config = dict(
    n_layer=9,
    d_model=768,
    n_head=8,
    n_kv_head=4,
    head_dim=96,
    d_mlp=1536,
    vocab_size=16384,
    activation='swiglu',
    norm='layernorm',
    norm_place='pre',
    norm_eps=1e-06,
    positions='rope',
    rope_base=100000.0,
    rope_fraction=1.0,
    qk_norm=False,
    attn_scale=0.102,
    bias='none',
    tie_embeddings=False,
    parallel_block=False,
    init='normal',
    init_std_qkv=0.0221,
    init_std_o=0.00522,
    init_std_up=0.0221,
    init_std_down=0.00522,
    optimizer='adamw',
    lr=0.000826,
    lr_mult_qkv=0.5,
    beta1=0.9,
    beta2=0.95,
    lr_head=0.00642,
    grad_clip=0.5,
    warmup_steps=482,
    schedule='wsd',
    decay_fraction=1.0,
    decay_shape='linear',
    final_lr_fraction=0.0,
    batch_tokens=131072,
    seq_len=1024,
    doc_mask=True,
    z_loss=1e-05,
    train_tokens=1061000000,
    steps=8095,
    dataset='wikipedia_en',
)
MLP neurons of a small language model. Each row is named by its layer, matrix (gate and up: input weights) and neuron, and shows model dimensions 608-703. Each number is 128 + 24 x the weight over its row's rms, rounded and kept within 0 to 255. Numbers have three digits each. A neuron's up and down rows have the sign that makes its largest values positive.
After each neuron's rows, "fires on" lists the tokens most often at its 100 highest values on Wikipedia text that the model never trained on; "fires after" lists the tokens most often just before its 100 highest values on Wikipedia text that the model never trained on.

L5.gate1376:133096121121112134094129177134132131091095101116130121126122144061153110111159171102133103149119112147157079174131135133131134106122100145153062077130140187116101162118089124147111132127139083112076111157125156133107170105098100088114143121092174127123138078138067152149076115112131144093
L5.up1376:116148152134176152115089105102138135117105123152094126099106115124137121119125117092159106118133133144101127127115116155145107114080140136119152104139139131136095115106125161104115119121107118143132096148110151146164102125117132151118126155127095123115163110146107167098105121132112066099
fires on: "8", "9", "7", "6", "0", "5"
fires after: "1", "9", "8", "0", ","

L6.gate116:134127135125119144122160126122149101131115149118119137089188154158161127085168103139095131141155099140082085141112121132151141123129121141132129112099113121116137096127167104134112140114121129129068102141131104136131134125176116129139090123054168107111157123134115186161073137102083125106
L6.up116:127125110167109157076131164176111155184151123105120101118134106110113141147135158150168154103131130128123126138119111126152113121119119132151129144152088126121124140167156137093172119122172160122099114130134150097124152112123116146121131119106098113134107139121156110116138091134130087135
fires on: " ", "2", "1", " −", "3"
fires after: " ", " |", "1", ";"

L6.gate843:093100158115140101135110142145177132113081125126143125124137137100156174165119124183106123118095119125091115175112107132088122137160133071147106157089153133160118121127108120144155109151132102129147105128119110082152137074184139138154132092118131113091114114120127132120153133170115146111
L6.up843:064152141082147121141150130123122116115098090139089141108138146136104176125138133082106124126161109158177161118128142161085146167142144128112096152130103101123108167105131159165118124130061130160171134099110150117160195132112138151133155136143128094161147132127136136097137125114153134123
fires on: "1", " ", ":"
fires after: " ", " |", " (", "2", "1"

L6.gate361:127146083111119097111109090139135127141100115135168132126102128071128115114133125130132146131129112167117152181134125121102114121179132083099150131099071165140141158085151103114078142118102157100148109136177141116144143130114070122121134129143118100104175123117145141162137134134128154106
L6.up361:104122151131146157093129171099144132090128102144126084123122154145120150122164153136107127138179110126099145119124143082134123132148145122072123095093127120125139135148163154120075130114129131110142145137135108151101109155153116175102153120136097096121147139113109092112114139129120150098
fires on: " ", " his", " |", "f", "1"
fires after: " |", "\n", " ", "'\n", " at", " in"

L5.gate1076:139113139066077181140154135190087077141144110109143157122155150096144159101140157129138141149148121153121163157133155093121098126061128113128102143108122169147115110113076132108082140131125121103128109085106111141116131106137087104133146176109110126166181117091124132133145055071119093093
L5.up1076:135091130147111119120103116117094121108153129129185152144128143126129141113121143153124120065100144146123172135127163129165126144126114124126118120104137126188163151098147180149120087164132137122086122110149134171110142131156095109124158121125123090111152098142139151114126126135114135120
fires on: " ", " |"
fires after: " |", ":"

L5.gate1349:121082102136131115139132087136122175124136130155117173094119113117117103134167120130154152156100130153128110135161107116099149133146127129150129124145142090136173149132159155105128095118105148119149159123164145110112155095113131154135164153106171119143107168087134139145124109134101106080
L5.up1349:123160134130134157098144109133123140127136142156144136138147126134142137086129140150125140139111135140109058129080126108100125125171118140154178123164109154175173138139091121138174089113120124139124104158147135153116139107075148102115124116149107139122139089111124135108117128143085191129
fires on: "1", " ", "9", ".", "5"
fires after: " ", " in", "1", " of", "9"

L6.gate1016:169101125092090140132138094156140129100119141135129154111147137133134159106171103137113159144125119126127144136141163093117099090132131084120105137146106152119145119113124063130106155141116144124134116152096099094173158117155121142140119195109119081173132178097140125117144111091143174169
L6.up1016:099151160071126108121163125129122113149147103130114112087134122146122132138150172136110122104128130119147150127152090080157124113116126097126150111099156149135137153176119096128133119129114127129120145122122141174134106104134107119106112132127114120126100159122183133128132102090089079105
fires on: " ", " W", " L", " be", "-"
fires after: " |", " /", " (", " number", "P"

L6.gate758:114141116132130132144120119130168108150140150154139137140140151169150145130149127137131134134147131169107120121114136121107103127143116138083153126144146118146092099133126119129126168122179153128160143150121141119154134112183160129153139149051161114119152153144090134167152113079120114147
L6.up758:090186134152121142155081159125158121150145107156124105128119117147130156138135102134166141130175055159100135134151109149126141106120173119146167127141083131129122124111161140184113096140120154142151109097145109138134075137118123149182132109139128082093121130143133146121143131092110103170
fires on: "3", "4", "5", "2", "6", "7"
fires after: " ", "\n", "|", ".\n", "'\n", "1"

L6.gate1082:138139093117104118123107134148195107124119110090138106086142154114153152080121160122095103104176156129113127142118129109059119129169120097135119177138174164138128147130144141162117117105138119058138098075105140115102150144175120094172129147139122134141118105125161118124153148103113185145
L6.up1082:150141114162097120109156184126105141132155134111096114115113098121131112099107092130137126149103072164108125150121150143134160085135121103116122128110108134164182160129136146151131145125108170095135170137138115152134149094139129102152158145130120128140158101116127144117124137118146139116
fires on: " ", " |", "ud", "–"
fires after: " |", " a", " m", "0", "3", " o"

L6.gate618:127153138121092132130129103190182131121104139103131099169109131055169148136150124123107121059128126112131119117136156144139097133109093129165127144101093136104126101105087130118142118102116096109119120147165105152104164120141116101129131138123085112079141138160158205123107103125079107143
L6.up618:138149116125129132137135150170137097154171101118107151125146140142131133087125139151129150094125116131086136120140109071127143078110109112148085104151127148116137104184149137084146148143177157110095098128162120141148154079155102121174119131123153095093145119113131146154111158109118124147
fires on: " ", " |", " -", "-", ":"
fires after: " |", ")", "3", "0", " ", "2"

L6.gate182:129128159077123115131131124133164068075151146126143120106139145088146163103145167138126154149134154113156136125110140130110110112143110120145116123093137153100131102133129059133125167110122142115117129096126144097107115149141080114152100115143150134127106126152088124145145096170131124104
L6.up182:151142145152129168092139154131099121130127111111146071091143134107093125110089093124066136138151088193158105097139148116121136165109071100171128165118152115148162149113104109186119159140095115149121116120106102160063085159153117163115167145119133150172141089145130117169171109129136153123
fires on: "1", " ", "2", "9", "0"
fires after: " ", "1", " in", "2"

L6.gate669:126113114110090156128125091160130087139123081144131142088115125104115114139148134126112195097117149140124140115110172103125133157073116086121105147112141144134064128088125083105123144121136142165109098166123140054158076108148129152089159131149160161112124155131145140164128127113119129141
L6.up669:084124103119131132136162120130121143170080092128133156115069133120144118129111097123117097076187132102107136142140132099165135134101146133173116186098153133138139102167157143146122097138118142120107125157117170103093099113127100132151121149146130126134119113162100152109114097159139108104
fires on: " ", " |", "0", "1", "age", " the"
fires after: " |", ".", " ", ";", "0"

L5.gate472:124134130121131151124138118153149111133135129119120129127121119131126139124093102096171093143120121148109125092148098150151143110114119111141141094093122099126095099098144140130135134141138137159116122123149125079127130118105097125110164116122112121132134124142103170134159117119155114133
L5.up472:142155151105127156116127117106159150125074168120148099098125153124131189128102121122138155125151108148141145161156075099122116158121152159156157103117139136135134109180130119110137128161122094137112107120121080106131139131136110119119188117160116085132127117180124142143117142143156157135
fires on: "6", "8", "5", "3", "7", "4"
fires after: "0", "8", "6", "9"

L5.gate1445:161135119102091140177116143092102126143152146128107109124090155094111138143120199125180114155136103102142112099114129113122098165134179115187142150154140125137108126127139115125113158168119117155148135138130131114096108132144116116158158118152139130101173111138083141128090154169136126140
L5.up1445:153100115118094113140123117094099155140108149117111135077160131129147122082167156144119172105100122098163118133122141139137100149162140102118152122136088150137146116143135080105153145143127124174147189155161160133130167071160152090149083144127151175136149134136091123077097103116157173140
fires on: "0", " ", "ight"
fires after: "2", "L", " April", " February", " L"

L5.gate437:144096122089130111144107119079095121101142164183117105069077114165126142090127179121111135135153144131125135134096118121139113100123138105135111126128137149115079151158140111108117102112130135131172133084109079144153162140121147086127157160146105167151113155153089125108131138121154116137
L5.up437:180139148156146136138141115147072166110146124151151104123117125111145106122172130098140152152106101151092106104096134155152138072130108167130130147121112177093114143143116146123132095122158105127153137159114123109125071139116119088122090120101126140137094098135114112134104105139170121110
fires on: " |", ";", "est", " "
fires after: "8", "4", "2", "3", "7", "9"

L6.gate181:126147141110109160107113173103129078156094114180100115106136096153129154134116143099115100203139068132149133117139140092087126124098131113115170115113115143150123177145102135116123137135099087125109155080128129122109122146119112105152172126112129124125149091151149140150117156113104179127
L6.up181:104154115135136122166120129168176109138131147105118137071151134158094124129160145149107146120157106122150131131126118119117121112103155136123132145083101152132100131126168166081095122126121164085138106133159133153095113119099134110145120097096095152088167118129139113195136128126107104140
fires on: " ", "1", "0", ";", " |"
fires after: " |", " ", "|", "2", "1"

L6.gate519:153118163127092150095148116127133109074138097138102112114134134142139081137166120128099119140160120168126120093102122122112136147087142082126099145113083107153123090086151163116127131121128162106150125079123121120135130125119109076151183110138127119154123147126101114114123121102175188134
L6.up519:144167143178101101107113071105104113157102134097130124125123156112144101164101108107109115140107111166176171135117154150131143139110074125137088115146085101156131159120123145146081121148089119116097138103092152158157147130109155089145181115113173123152095095147142137147156104141124171129
fires on: " |", "1", ".", " ", "|", " order"
fires after: " ", "1", "T", " |", "0", " in"

L5.gate693:120146137131127189123164158117137093147095154132112135109110184094172122079154122143085126139158161112092136145130118108119119149151103140147147168099141145120121140144109084188144167143083105113119083152079140137143098103145093133133113134099123113106132116181139188128126136128139117119
L5.up693:082144075107117152105140081154142123137147105130135155117162107105103134180125078091158149112114157159184158152112153118129142117115103120122153170165145112157147088082099120140142136093123132150121158128129132109107102127126105122099118154123113101190139128130117125109151146103140116111
fires on: " ", "0", "-"
fires after: " |", ",", ";", ".", "1", "3"

L5.gate1418:129175096162139124132108134143162109140126142096172119076156116113147182113119117121119105133104141116142139149136109086114152133122116118156128109123116150138122142166123122178149121098148125101115115106162154118136150117132108125157184135110164099103138109140130120100155141097101114147
L5.up1418:097117128129125103127115132159137108154105161121095085116136148115163107141147127151122151127158154161119120172145130080113126118092144127125122122131114147169137122113121124091108151138121141131165103093129107167150117134126171144154117147103134121106114138130071145142159110145120100127
fires on: " |", " ", ":"
fires after: ")", " |"

L6.gate1003:108116155147113131139146109112081088094111110149160128128122143145139130117131137093123163141159175124125072164124120151127081110080110116102091144124108127160075110089102107082099125139127139146116093140106114089108133082106110103110125144164119116137175141144092121150107132119108105117
L6.up1003:078131118080119121088137092128127138143128084121148167149092149129088143155098174156144157098121149166182121158129123153107147149110131165110163135121096130109111102147142109105103076143142136094110112144102156117137132139112179140152109124114124158097112126099110134145158173112135137140
fires on: "4", "9", "5", " |", "1", "3"
fires after: ".", ")", " "

L5.gate223:109093136069112128091138114076153108127163112138132117127134134133107117118132147122160067134129108095106123093100132116088131122124139097136146095143134115137150089134157107101125153150149146162161118146150146095101151118112114155160139146109103098106136108130123147087117130118170121120
L5.up223:132117133120120161126144152087165137151159088147106134111138170126081106173119145105107120096113143195121100107137158090149175183118107140110114123106134133145130139120124103138097115116085107164139090138131106153112120157132164159096149120133107139141149127102124157138120075130171155113
fires on: " ", " in", "1", "0", "7", "\n"
fires after: "\n", "1", "–", "2", "8"

L6.gate761:130115111140109124111164156167116075164085074142145117130078136122126114098107221123145108125125109157121104126135172177118171132129093138116130070109101144138097129126095134102092163120145110136069133142125155104128161134125123172091178153101136134108155156140122163133119142129132131139
L6.up761:143099111119152100146169130157153091167094115151120118115119135131114090140126193113153115131167160143102145121103126081108116105120134134113154099128149137140097115130096162107067115123149127103133111108137121119113156148129137171157094142117131088101105119141106196156108163146141086073
fires on: "0", "1", " ", "9", "–"
fires after: "2", " ", "1", " in"

L5.gate1278:136107120121110137130105122101086132160119129121112170096102099105166135147121165117141123122138139117137127092141130106131143127132147101092150103133156174113119074125111103135151178109105158096158170120107086108151094103087148164155112171122111132113109122142107105117101159083119185140
L5.up1278:132151140135101133135132094137142129180120086136158108147116193133115105145110132147143104171142134111119100178118117126147178157106157110150131123109072134099137107134173116085054145107145101087129153119122118141108181117121114118153137123092135121141124090161124173067110116114127161147
fires on: "0", "9", "1", " \"", "2", " ("
fires after: "2", "1", " "

L6.gate582:106121065137129136142134072234157127114130152108172116106170091130109158075162102099140137093106151108092143186116122102123088148119126113173119107143162122149140097121107122086129133122094162140121163124137114143159116133144099142145105115108137109141118128150131130135143077101120108115
L6.up582:147125131121125143098131144138143075122110168075094152114141114116105079112161140149119108137179132108139081144116101120150162136147149129173106137118137106124160169123138097093088117093089114115143165136108159147109143113093115155132096109098121156160126147169112091127097121139108136130
fires on: "1", " (", "3", "5", "4", "2"
fires after: " ", " (", "1"

L5.gate565:133127131117087148162126157146173101138163137157121128107088128108135156076078138145139155138139128127144153163113126113136126135119135135110114170099117144110135141073166112148070138126114140109134139110123146123152129111139124135168163119138159154080127163094133150101147138138125062123
L5.up565:104139154133125155103113043104163140165114147115142178126147148183130126081125133106108106136141145080090116093077115108129115118111131167130134132123120137166138118168141114080116142103111131154090130115082144165110092139152145166145122133184107080151119160118111155159073118152121118139
fires on: "1", "2", " ", " (", "-"
fires after: " ", " (", "′", " |", "^{", " ISBN"

L5.gate704:119123120118150122119089110107091118144131141123106153094121099144161128100103146099126105141124133148148116097149164165111152157106132126125165132100101139104085171090124126101093110086125131152133117142128149150158152126123148139085104122127091150166161116114129136112130146130124080162
L5.up704:138090110108102122120109092126119118110155163102158145107106138091139144135117143159128173142150081070162125085144140161131099123100129109124097115145113118129135136129134132121134151140080116140145161090141148113143104116148150160149101127127155157115132092103122169119090139119138157085
fires on: "1", "2", "3", " the", " (", "5"
fires after: " ", "2", "–", "1", "-", "0"

L6.gate530:141124129129113143120153146123150132130115130092160142108164106142110153124120134121201097115103120136135150174119100133073136160141139114115164111140124121111121146099096107118114116097101141146109126118135142142201146144134161161136181135152130098115129108173123188159165135128113090113
L6.up530:166086160072123119140143120076135175099103132143131137144156117124116117123134087086166100098121121142093093114114132126114139128112176123096129120166121138144121117153131145139147156092138121087138134125160136189164125123145124120126112119153086161148155080117128088060135159153096120135
fires on: "1", "–", " ", "9"
fires after: " ", "|", "0", "1", "9", "–"

L6.gate711:117109109145093145135148131103164110154144113106115173089120118121143085105130128104136096162115154143118132116144170154123153166129139142111159136091121171149097125099115140174095132135135128138130158156159145167110062134126147140133143121161133122129140114106141133120129135165152128121
L6.up711:147139120095130118143128161127157103146132117093054122086128137135157140140109126159172094139126138093129127119067142137130154122143124159128123125083177124138125102159128124138063163155089131151126080119147103108165100136143176134149104164150141171139086121118130117129124152144140120101
fires on: "2", "5", "3", " was", "9", "1"
fires after: "2", "1", "0", "9"

L5.gate544:157103108127071146090109151135147098114131147118121157110109141114140112160134104078114156116119151179150101093148103123132148135151130131145175105124135086093166151126126084124177143129139125150174139132132103096129124149112150129100109124109171144097150189081174112120072115159156156084
L5.up544:143131114139122130115131135151072108124130144121137113139131131144073124164119127095108148134122126185089113144104123102099105151124139132138117116100146143128141171176108108102118126127163145126178123151138082104128132112108102167148115095119103147143099186123152106106108103131156188149
fires on: "0", "6", "1", "2", "4", "5"
fires after: "1", "0", "2", " ", "4", "3"

L5.gate644:123144120123098162141121110175130090136150146107113154074081119115125123176090162164137160111147063140141173144090112140118153143153139122120153154160141121151139089152111123159088126122127160117108112123128121106125145142102109123104146184093128151117130162119135157147120103115090138110
L5.up644:136121113138075103179103079108132105112132096111130139102124164113100136102162111162137133112126083135147102117156105154144143145153132108130134108136104134127134125132085124110138109082137128128164156155145110122109210131083099088112109117098120133106121126114077160132177110128127162078
fires on: "9", "0", "8"
fires after: "1", "2"

L5.gate173:121114187074138120141095131098193127143185132149127088120087105107135138090065174088119131093140128139126098176141120135091121128162093105133110163171141177129129154130146109107106161098125093135095145090090140118164123165143133097124108091108117093099122155124123131087101148108105138118
L5.up173:127124094130092174157145109156121135163113111139153139164170146127100154124184125151139142138135134154149152088085149120120110120129167142139146168091179099132108063116116090100136140135131087132102138117158156092156119144133081098096137107134161140119151129160139169120095121134151102168
fires on: "0", "1", "9", "8", "7"
fires after: "9", "2", "0", "1", "8"

L5.gate720:102133112113161102136113131130123111125147118104167132178156151095140165087144130111125128109081139172112179148173143126132121137172137117149154097099139138156161166152131082114123151087078118121147121099122081125111155113131095090157116153132112132137116090184131110138149125119115130126
L5.up720:080134107116118142103170108145155152138135142143139152130132120124125133148129128102167150176139162143143079080113121172118140140111123111091124132157147150146107099094122110137123109107148070175101147086160160119177163122156131132107120134182130142149121142138088165087127109135134145132
fires on: " and", "9", "2", "0", " ("
fires after: ",", "1", "0", "9", ")", " and"

L6.gate141:144124139181107157121148142139144128108117085099121086122090133138125111107136154095122151141150152117164118155119105114118155165162124138141120125134132142104109090131136111159128137138120100091053099136148124118112127116180126111111153098089170110099129139146142093158139122103143156140
L6.up141:127125153126124124110169128096136157100122145162175153125110122089111142133110115113087128113120114102149160103131169197141116118126126084154138129105132110177081159099119137137152137096106139151124131086145108114156155109121167129131131135131096140146156128157114120114142159133137137143
fires on: "9", "0", " death", " establishment"
fires after: "1", " the", "2", "'s"

L6.gate1314:089117133169096125136188055140130124075096105162136130132111130110144119130146106110129137123131113149191138081150165144158125130066082142104084135072129118115116156162155110129099158121152109158095088145111120118124136133133123142154113110112156129141132155124103126154091104125125143115
L6.up1314:166144140115160103112113124118119111131161112091118150123123086088113101111104127137124133127085184105106110104132166151140156146168116115105099108131139121074125142128126155102121140142157154123127109120117149096106140140126161095164073115113137114094117164150118112135091099107143160183
fires on: " This", " The", "The", " this"
fires after: ".", ",", ").", ".\n\n"

L6.gate1397:131104109091133180118111198148159116096177130150133150113143098138148137174110112120123119156168082136166140111140108146113164131084104163126124123086078125170151122102154128078138099087139113112172147089152144128133107155144141128122119115121144128086119140128117162163141117105115126129
L6.up1397:163144154140119135128086102113149111120161142101138129096127150168139117139132069153079162128168088102155131145116111144090148145120102132153139137107109130128110147110135091154164122105123079134119121112160130166106108117167115128134136099121133140136156124132163122158129112135172150095
fires on: " ", " a", " an", "1"
fires after: " on", "On", " On", " ", " the", " |"

L5.gate177:148110125135078186153181155132144127150148103101134154112148115096097114130110088159138128122146121193129176096111139124145150125134142110101145181114137110135074121054149120121143140115148087100111137115125139095135144130124110126183146143121174115096132115133138142134118099110135111139
L5.up177:123109119151127175129119159131157148131102132130150100129158127110137140156105119135104122137153157159132146120115123139096143125133116164155146160147109136121133142113143152140124137142171098125115161087124128097105109118107127142134126143152161119159128119163095152148126140150078152123
fires on: "9", "1", " ", "2", " in"
fires after: "1", " ", " |", ","

L5.gate889:149115142136115111127153096136132155135138143120124094123132115110156128116138112087135113089143108123137102156172119113141123124099116125110121109122099144142131124134122112102068141120158120138160112153156124142130119143157132092112161090146142143113123134121129115165093137124162117095
L5.up889:089115118138093144133075139143147111146132083116141135172117128125119114152097156111158140089148175144151093117111172144111093142124111114104158161147116162153089171128116141093133110117128143097126159101086193112108103129167131150085147127137137119136165169178133117154172093084105125141
fires on: " |", " ", ";", "3"
fires after: " |", "2", "3", "1", "4", " "

L6.gate1024:129136125125093123131155117107135123126157147117150170135129138116179134119095124141103154123142140148106133104112139101151104155168136102111074111100115149160119121135102091124143152100123106117132124117128137158151124109115142083142135099141151131120135148146133107154166131147148110133
L6.up1024:106096104162105157128142076174137143126128139107131155144106157156110167111104156124139143102145151121149135112095191121143141109084132147158115088139160129180131149163095132038120060101105156090153086122121111150102112168144109124112079161134141130141119161107120117137084074132159128136
fires on: " ", " +", "2", "3", "5"
fires after: " |", " ", ";"

L6.gate599:124142106138162118104115154136143072115103144171168140161139124065135143141175109082106137149104114114083141158134112112164149101103068152129104161105151145162112147076146099151123158135122147152117172131154124119138125129153138117118112119101136154135119118143141140137080147156137093115
L6.up599:118178110130132091129124053100094081127116114126154102141086146148149095153131138111163132151138140138163115115114132144158123097106146107134147119162163136114077146122145121135115168121132128110110132156140134129141183152160096150111128124127111158149056133139115108105151123146078120111
fires on: "1", "0", "2", "|", " and"
fires after: " ", "1", "–", "-", "0", " |\n"

L6.gate259:081150123147132121154087134157165120145130144111119101143131094131145153137098088152111144089112123126127062129122151106086176113130170133139161095083152114126146109166131123121155141095108130126105138145122099156133094124155103146172140117101114147118112105115125100138111135088130104126
L6.up259:153117119087147162144151140201142116132121137125117124072145142086135099133108121160146128185116107129102092147110121161132170133140170167126124144119119124133143129097123127102134104146124157124129081108151138106149154141069154187137121099130099104101131071136162130138165131135119117151
fires on: " |", " "
fires after: " |", " ", "2", "5", " A"

L6.gate903:132167135148073174151114131143124096124113105132117139129147142096086129171156170129125117141170148123126105127099140124097119177084160125135140124103092112168098100109169092074113111138143106113107114087134115130130132112113123123155149113110090112103156150118125128119155113104086129164
L6.up903:079098147142153123128093141152152134119098117111124126095117101173159135111169112093129133122089125099128142154116100104126139142161116119122109108155144112127128110147137178103143182129120169094091208173103140110099128100128124140143111148114126133147162117126101133161101120148122126115
fires on: " ", "|"
fires after: "|", " |\n", "-", " "

L5.gate1131:108125118092111135124163131134142122104124148145137131100153169095124155147100143109104138128120143145134136167125110097143146128084158106124163163134135109104147116116134136140125152109118119108135155107155121112176107113119120111163112146162111110123101099089143143147137134138121170119
L5.up1131:131111086119132120156110165153123151142124101091130121117110153099106095118151172140141094140163122108174098140173147131097159164097154131099110052127129140120144145062169151147149125145108113140176136069107134135126159164137121130130146121081123103134095103126067119140142107138119118140
fires on: " ", "9", "1", "2"
fires after: " the", "1", " ", " |", "The"

L5.gate1003:151169149095157129176081123108134101101128139124093119099106101196151135106100115123135101155107149137105104100147100137120098128096131102115133144103121142124116134127130157177149142121172111160149099116105107165126143113126099095122104194133086118096150118119133136129101124139125124137
L5.up1003:104139107135135161135124164116088137141120115109126132125104129138089173158136114119154148123138129129147158115092159137144120110106112133127145176127089149122104113106163145116111116128119120124126135167073133144135052153121147121159147103155110139146176137149132114139127116115067128138
fires on: " ", " |", "1", "2", "ey", "9"
fires after: " |", " ", "7", "3"

L5.gate1338:181123171137153156161128098147143125084103105155189145083110146086140157091110164158128138124151105089109110141134104136121075139119127118131096147114117132093139119100093048109132146114131143135143179124096131138117118141134118126172135138148138133128207134139121153203151115137115118107
L5.up1338:139090130095131105096068126128145130141175137149143080100125131131118110120133134128128158154139140141154126066164164112148133113085105115163125108131179144130129145133139144126072122128103129125156120106161126143174114160112071075113152131158140149147105128134110153133119139125127152116
fires on: "1", "2", " (", "6", " –", "5"
fires after: "–", " ", " (", "2", "6", "8"

L5.gate411:136124102159096136113129143135128131188128142115153122095150101168121163169090132142143143136111106144138128121117091132144155127141075119129146154159108097103113106141151079125117142126134080137127108148112100130157135072157167127142133133093130174167080136124154192133098118149129134115
L5.up411:137154124129092104086139083151084144120128114175142075120144116089123085137078088091062159131141128138136110106108116105106087124125118136124103145152132160119134120109117116129192147167119106133146087136190100108149155073116126102102151146090146158125143096046073107128111104087135137107
fires on: "3", "4", "2", "1", "5", "7"
fires after: " ", "0", "1", "3", "4", "5"

L5.gate238:097132096107089142150156122147208141119108123128144097104145128097150156121102125124104143126121105106091101121100113140096150112113115125163153144126134147149124088170114136140133155126121124135119108131112110133135108108140087128152157129115131121085114130144111129149106103147131100143
L5.up238:165142118114124123133101106111137124108113109145156126138178184122107126096148159143099138113147138133132061161130127113103093143138118117125135133085157154151162129121105155135153116143142137138102079116141115156117109087111093134146145144143090136132148114086147109155148133167088154151
fires on: " ", "1", " |"
fires after: "|", " |", " "

L5.gate9:134108130139096154118132123124137135120097117121163130109101081130146140151130152133119106079124126151101121092151113107150150118098148150143135142076144178131126118085096184114126083117149152115143179102162134102111128128107133118134140174138086148108134129151139129146109166136127112096
L5.up9:117122101120144139176129119105158111140162102125106148114131136117131098146111124135139132131183138108144144091164143111167138104101169138147169158143135071112149164126145119117106132165109132153160095078153119144129159161111187117156120138128120152143111112127129156119109100133144125151
fires on: "2", "4", "1", "3", " to"
fires after: " "

L6.gate1057:137150095145121117092109170148124168140150112102090102115126117116132115142082110135066149128132121151154135121140129103131080120180139124146122083103128163140137129125144121101116142128132107080162161128140097106091129137154135103157128080116131146138117099142113119128090111135147101095
L6.up1057:148172147150114139158105126118105107126091130075136115112101157096127132102143159129134115112147102146133133170087137113125152148131069140151140183114139153129156148119100123132110131127136097176095139133108125114110107124162135135092114170116163121133128164159109131147136115113085111086
fires on: " ", " |", ".", "0", "2"
fires after: " |", "0", "2", " ", "6"